config.yaml
n_layer: 8
d_model: 512
vocab_size: 29218
norm_eps: 1e-05
qk_norm: false
parallel_block: false
init: "normal"
init_std_o: 0.00408
lr_mult_o: 0.684
lr_mult_up: 0.653
warmup_steps: 324
decay_fraction: 0.568
doc_mask: true
MLP neurons of a small language model. Each row is named by its layer, matrix (up: input weights) and neuron, and shows model dimensions 320-447. Each number is 128 + 32 x the weight over its row's rms, rounded and kept within 0 to 255.
After each neuron's rows, "fires after" lists the tokens most often just before its 100 highest values on Wikipedia text that the model never trained on.

L2.up514 [148 123  81 188 134 128 126 124 135 146 137 146 133 116  47 125 131 163 127 150 131 131 148 138 152 111 120 118 142 135 126 113 192 120 164 190 148 151  58  98 131 114 208 112 106 133  95 141 170 126 129 104 138 160 178  90 140 130  77 175 149 159 116 214 123  96 114  83  75 134 160  44  98 153 109 134 106 117 120  98 172  90 107  93 119 151 132 153 137 121  85  85 146 145 192 121  94 133 140 138 122 134 117 138  41 110  65 135 106 199 183 137 136 164 145 141  88 168  58 116 112 131 124 101 165 142 138 133]
fires after: "2", "1", "3", "A", ",", "7"

L2.up693 [158 135 144 147 100  87 132 119 103 156  60  89 157 146 141 180 157 168  91 118 128 119 130 163 181 123 148 132  91 127 154 116 114 171  93  82 184 120  86 132 173 150  99 153 145 101 106 111  96 124 155 187 155 103 130 150 112 169  85 148 162 157  97  96 151 147 110 141  69 120  82  60 146 182 170 136 120 109 141 132  89 155  96 104  88 112 104 116 117 181  94 178  96 129  67 123  28 169  77 117  95 120 135 150  96 149 115 125 130  81 144 151 133 175  91  76 187 179  82 124 154 112 168 161 172 207  89 123]
fires after: ".", ",", "″", " ("

L2.up570 [129 162 125 120 120 150 127 113 223 150  83 127 141 125 126 115  88  91 124 105 154 105 131 129 156 151  75  91 167 113 123  84  85 129 165 131 122 153  81 131 179  87 150 138 116  93 140 139 115 171 156 105 159 136 169 125 141 134 117 128 109 131  99 100 126 138 171 118 179  77 137 158 174 138  76 132 150 128 116  47 122 144 105 169  65 163 107 201  77 142  69 137 101 124 136 142 150 129 123 151 135 173 139 108 121 184 102 114 126 127 115 106 167 166 113 155 172 182 113 128 138 137 172 170 139 148  98 107]
fires after: ".", ",", " (", " ."

L2.up1231 [127 107 121  94 108 106  94 118 124  83 204  98 127 109 152 192 100 164 183 103 168 124 124 160 177 180 103 142 111  86 101 122 106 116  86 106 144 121 119  94 141 123 131 190 136 131  98 131 136 107 163 114  92 125  32 127 124 131 123  54 166 173 125 166 143  74 114 119 178 141 203 169 186 133 153  96 125 107  98 181 119 108 142 204  94 104  87 164  85 130 127 197  66 195 143 118  53 109 194 119  49 146 133 126  76  89 139 154 161 136  95 122 172  92 149 166 142 110  64 152 112 176 147 145 126 166 133 123]
fires after: "-", " \"", " (", " l", "=="

L2.up717 [165 132 157 180 135 154 165 153 123 160  74  72 146 163 168 147 104 117 162 120  86 122 228 179 111  96  99 115 145 110 150  90 188  92  89 154 122 141 148 141 117 119  59 100  81  86 153 160 138 157 177  73 119 127 115 175 146 117  96 208 143 157 185 103  84 120  93 141  86 138 181 125 123 153 150 108 176  87 124 122 136 127 151 139 155 148 128 100 146 166 102 112  76 124 118  75 111 110 175 117 108 110 109 114 117 126  80 183  80 120 128 166 160 117 115 160 141 103 138 121 162 136 187 131 168 141  69  75]
fires after: "0", " and", " of", "5", " |"

L2.up512 [130 165 110 118 127 152 121 104 136  85 125  74 154 156 165  63 125 172 143 163  92  86  57 127 156 139 125 105 142  72 134 105 171 120 147 145 171 128 131 199 160 139 148 102 122 148  68 100 118 127 118 142  98 132  97 180 132 191 102  80 185  97 136 193 166  97 115 109 138 173 134 153 126 106 146  62 114 125 109 182 104 133 174 153 122 100 139 114 159 155 120 108  88 141 174 180  74 131 117 124  77 140 168 156 139 122 184 139 142 139 163 113  80 134 135 166  81 114  94 120  88 189 159 159 142 116 128 141]
fires after: "-", " (", " d", " co", " re", " En"

L2.up1521 [ 86 126 183 133 111 138 137 129 168 130  46  79  97 175  81  62 174 140 133 133  94  99 120 175 138 102 197 159 132 145 105 200  94 126 128 148 156 118 142 156 169  98 121  49 126  96 179  99 127 141  91 154 134 101 144 196 121 126  96 200 138 118 107  73  67 152 137  74 135 173 109 137 175 180  93 127 128 144 153 108 167  75 192 147  61 117 165 123  94 166 116 157 185 128 188  93 118  94 131 151 157 172  83  84 158 155 131  95  70  73 103  93 125 182 158 122 133  94 131 200 131 130 125  76  62 190 139  77]
fires after: " ", "-", "2", " B", " a", "|"

L2.up480 [119 178  84 166 157 117 105 124 108 132 125 187  91  89 171 104 104 132 146 103 117 165 175 149 214 183 117 130 140  79 149 149  97  81 184 112 143 127 110 130 153 129 107 146  97 193  93 111 150  87 221 142 111  93 102 109 174 207 107  78 113 124 154 184 106 138 159 132 120 142 169 129 134 124 147 125 171 160 121 178  74 100 123 150 151  93  79 140 142 102 108  89  69 165 150 188 128 148 220  70 123 135 116 182  71 149  82 185 147 138 109 168 144  92 160 117 153 161 106 122 108  85 142 178 109 148 113 128]
fires after: "\n", " Team", " Party"

L2.up1991 [109 136 104 103 137 148 103 128 113  77 143 111 138 180 135 174 126 109 107 110 127 143 193 111 163 123  92 123 111  62  90 127 178 111 123 123 133 137 107  87 164 132 140 173 175 108 109 103 142  92 100 142 102  74  71 108 152 161 177  86 139 156 107 185 188 136 153 113  96  86 141 177 163 204 141 125 104 107 136 111  99  58  79 112 125 161 139  94 172 126  68 141 131 131 152 152  86 136 104 117  93  75 106 125 130 102 157 152 185  97  92  90  85 179  95 121 200 121 123  81 139  91  86 131 183 145 116 122]
fires after: " the", " \"", "-", " early", " ", " at"

L2.up58 [121 138 124 155 159  84 132  76 165 170 116 151 152 168 108 118 118 135 146 165 156  51 105 137 164  91 140 140  75 119 113  98 190 176  89 160 118 113 139 102  93 173 160 112 139 187 119 104 192  78 148 191 222 131 117 113 148 169 149 110 134 135 124 163 192 100 103 122 122 165  80 106 136 173 156  57  72 104 110  80 151 140  63 186 107  90  20 102 106 157 111 109 207 146 176 148 126 110 166 133 104 104 107 123 176 138  95 104 142 119 196 104 104 141 100 164  88 126 112  85  32  99 186 222 177  82 137 169]
fires after: "2", "1", ",", "0"

L2.up1123 [208 115 162 155 136 173 123  74 187 107 107 182 200 122 120 125 177  99 131 126 144 113 134 184 148 100 141 113 109 103 146 145 154 141 115 135 155  57 123 104 132 135  73 199 149  80 163 108 136 134 107 139 136 146 110 130 152  96 134 159 152 150  39 126 181 141 100 114 144  69 135  56 155 138 187 113 101 157 133 134 170 117 123 154 145 135 114 111 106 111  95 106 148 102 144 169  91 125 186 101 141  99  86 132 128 156 144 118 168  74  81 151 132 145 132 160 127 135 111  53  79 120 131 152  66 114 126 124]
fires after: ",", " \"", ":", " (", "\n"

L2.up809 [128 132 102 113 108 153 132  79 120 103 143 128 163 161 125 149 105 137 100 129  77 191 145  53 157 142 150 117 115  82 123 102 158 214 159 107 129  99  88 150 155 145 102 106 127 106 155 122 131 185 132 128 147 109  94 147 151 156  93 146 173 160 154  97 156 171 109 131  82 136 111 118 121 164 191 175  79 173  82 121 149 165 111 129 148 134  96 195 105 163 141 116  71 130 178 147 111 151 155 182 106 125 100  74 117 117 113 131 154 104  73 222 181 141  90 130 163 123 117 172 190 134 148  96 128 190 199  84]
fires after: ",", " and", " (", "0"

L2.up1068 [147 119 136 127 107 104 114 142 161 105 124 132 160 105 120 117 166 194 102 142 167 155 149 156 134 148 191 122 134  96  73 128 150 162 129 140 119 136 185  78 238 138  85 145  97 106  90 117 133 128 132  81 106 107 104 185 141 164 119 195 107 156 119 148  96 115 121 124  98 141 160  84 164 136 148 112 166 108 115 132 127 105 134  92 126 124 120 165 109  98  55 167 164 109 131 156  92  85 128 146  67  91 165 169 145 118 127 167 145 187 130 119 141 201 127 119 101 167  99 172 118 106  73 170 153 114 126 116]
fires after: " the", " Division", " ", "-", "'", " Institute"

L2.up398 [150  96  64 128  78  72 106 170 124 128 120 134 130  76  66 125  83 154 194 107 163 124 136 140 147 169  95 171  97 133  59 150 167 132  92 113 198 136 160 114 100  32 161  88 127 120  53  51  64 174 124 148 145 130 159 124 181 178 145  98 174 104  82  94 141 107 111 139  95  64 177 101 114 139 145 130 110 131 121  98 195 118 129 107  97 133 115 109 138 147 136 129 174 108 165 171 150 132 172 137  71 109 171  96  43 153  92 132 117 180 118 117 116 163 167 122 204 159 139  28 103 175 166 103 162 134 121 180]
fires after: ",", "."

L2.up863 [152 103 126 124 101 140 158 150 123  80 120 104 169  94 122 121  96  99 168 114 200 132 151  98 152 119 184 101  89  64 144 116 198 145 111 158 147 120 167 129 103 173 144 140 158 124 116 119 128 144 114  90  80 107  96 163 134 168 147 100 160  85 133 147 102 103 153  98 181  96  88  64 175 101 156 119 137 129 115 156 106  59 150 185 130 181  87 206 135 169  64 151 126 177 177 136  93 115 138 174 128 141 138 139 123 115 118 185 125 118 164 173 127 139 168 108 117 133  93 125  66  83 170 118 118 126 159 124]
fires after: "1", "0", "2", "3", "4"

L2.up491 [123 109  94  97 193 121 156 108 101  35 176 150 159 159 135 124 117  97 106 121 150 101  90 113 140 123  97 119 147  71 170 143 160 149 160 120 170 129 128 191 148  82 161 159 131 101 112  92 171  90  83  98 119 150 112 178 150 136 153  63 148 120 141 143 164  85 137  93 101 124 186 158 157 127 130 100 125 155 143 123 114 109  87 128 105 119 124 177  79 114 102 136 129 118 152 137  60 130 135 134  95 122  78 125 138  85 167 143 110 175 160 147 110 194  54 142 153 110 123  96  63 124  66 168 122 164 134  98]
fires after: "-", " \"", "H", " ("

L2.up1382 [ 85 153 107 108 135 143 103 117 144 109 125 180 118  79  90 132 107 106 211 117 153 106  53 130 177 150 104 152 105 153 107 128 116 114 129 101 129  93 155 174 113 177  91 176 123 129  63 186 123 143 202 144 149  90  67 103 130 176 175 117 153 157 115 189 173 231 165 135 132 122 133  96 108 163  86 102 119 154 157 184  98 129  75 119 101 118 168 126 111 132 132 144 112 149 162 183 152  78 131 118 137 157 143 140 134 103 163 129 197 156 144  94  58  87 148 123 129 117 142  87 141 176 126 174 166  99 145 143]
fires after: "\n", "°", ")", " age", " career"

L2.up1900 [144 161 107 121 117  67 128 159 105 102 151 154 175 116  86 128 210 113 115  26 127  96 128 141 161 151 169  98 134  95 138 113 102 144 106 153  99 109 138  97 137  89 167 141  94 114 139  61 110 129 142 147  74 145 121 118 188 160 135 117 157  95 103 154 149 163 145 158  93 109 173 118 120 201 130 127 150 171  81  91  70 144 138 185  96 140 184  90 116  84  96 164  65 156 141 180 137 120 121 102 123 135 106 150  81 224 115 156 177 133 139 106 163 147 166 143 161 143  97 117 159 144 116 107 121 146 104  94]
fires after: "0", "th", " War", " Civil", " World", "."

L2.up421 [136 135 139 109  75 170 171 133 177 174  81 169 155 153  84 113 153 133  57 135  94 138 145 134 135 104 123 138 103 128 128 153 130 143 126 134  68  99  96 136 132 136 104 142 114 100  94 164  88 186  87 169 121 106  94 118 173 122 152 118 138  84 117 148 137 113 168 132 100 176  83  73 147 167 144 172 162 183  94 131 120 161 147 178 134 132 147 109 123 144  80 160 163  95 120 100 141 140 123 112 119 154  61 107 128 197 108 171 136  57 189 113  58 101 120 119 128 123  96 146 132 117 104  99 146 160 117 109]
fires after: "″", " the", ",", " age", ".", " ("

L2.up722 [128 160 187 160 148 126  88 173 159  32 123 161 101 109 150 111 114 142 106 135 167 112 117 118 141 174 145 155 123 139 120 113 128 143 113  77 103 123 103 153 125  89 112  97 136 134 111 115 133  98 194 121  86  95 141 100 124 177  80  60 138 175 143 116 153 122 117 105 100  91 175 113 142 150 184 106 174 135  91 113 112  90 114 129  48 127 125 111  73 133  99  96 143 164 146 155  61 138 166  98  90 101 135 154 102  83 183 195 138 139 175 170 105 140 123 169 157 142 121 125 115 129 162 173 174 151 116 100]
fires after: "\n", " v"

L2.up315 [ 98  72 168 127 173 107 137 131  99  60 122 190 126 104 101 125 133 132 104 149 170  96 121  97 122 140 123  81 102  85  76  80 140  89  99  95 115  60 148 135 123 130 128 151 135 114  94 137 136 117 101  89  61 146  76 215 129 149 147 151 157 112  84  81 103 129  96 162  89 106 147 136 194 170  93 180 147  85  91 124 110  69 108 143 133 123 108 155  49 114  69  81 181  89 171 189 160 131 139 152  89 115  79 136 139 118  60 207 133 219 154 154  89 141 115 155 101  90 125 186 109 116  77 156 174 199 107  55]
fires after: " the", " and", "The", "-"

L2.up1255 [138 150  49 167 117 126 115  88 132 109 100 137 147 148 147 174 129 164 187  92 134 120 117 105 125  96 120 167 140 140 143 109 123 123  80 161 109 137 168 129 106  70 128  86 166 116  81 117 175 145  91 153 134 130 108 139 144 137  81 100 152 168 155 115 181 114  86 122  92  95 121 185  96 174 117 136 146 127 111 168  90 129 197 124 147 193  97 101 135  65  99 158 109 158 134 142 142  76 162 133 136 119  90 173 147 130 133  99 142 151 185 128 179 117 131 158 121 103 103 141 187 131 130 104 124 129 109 155]
fires after: ",", " and", " |"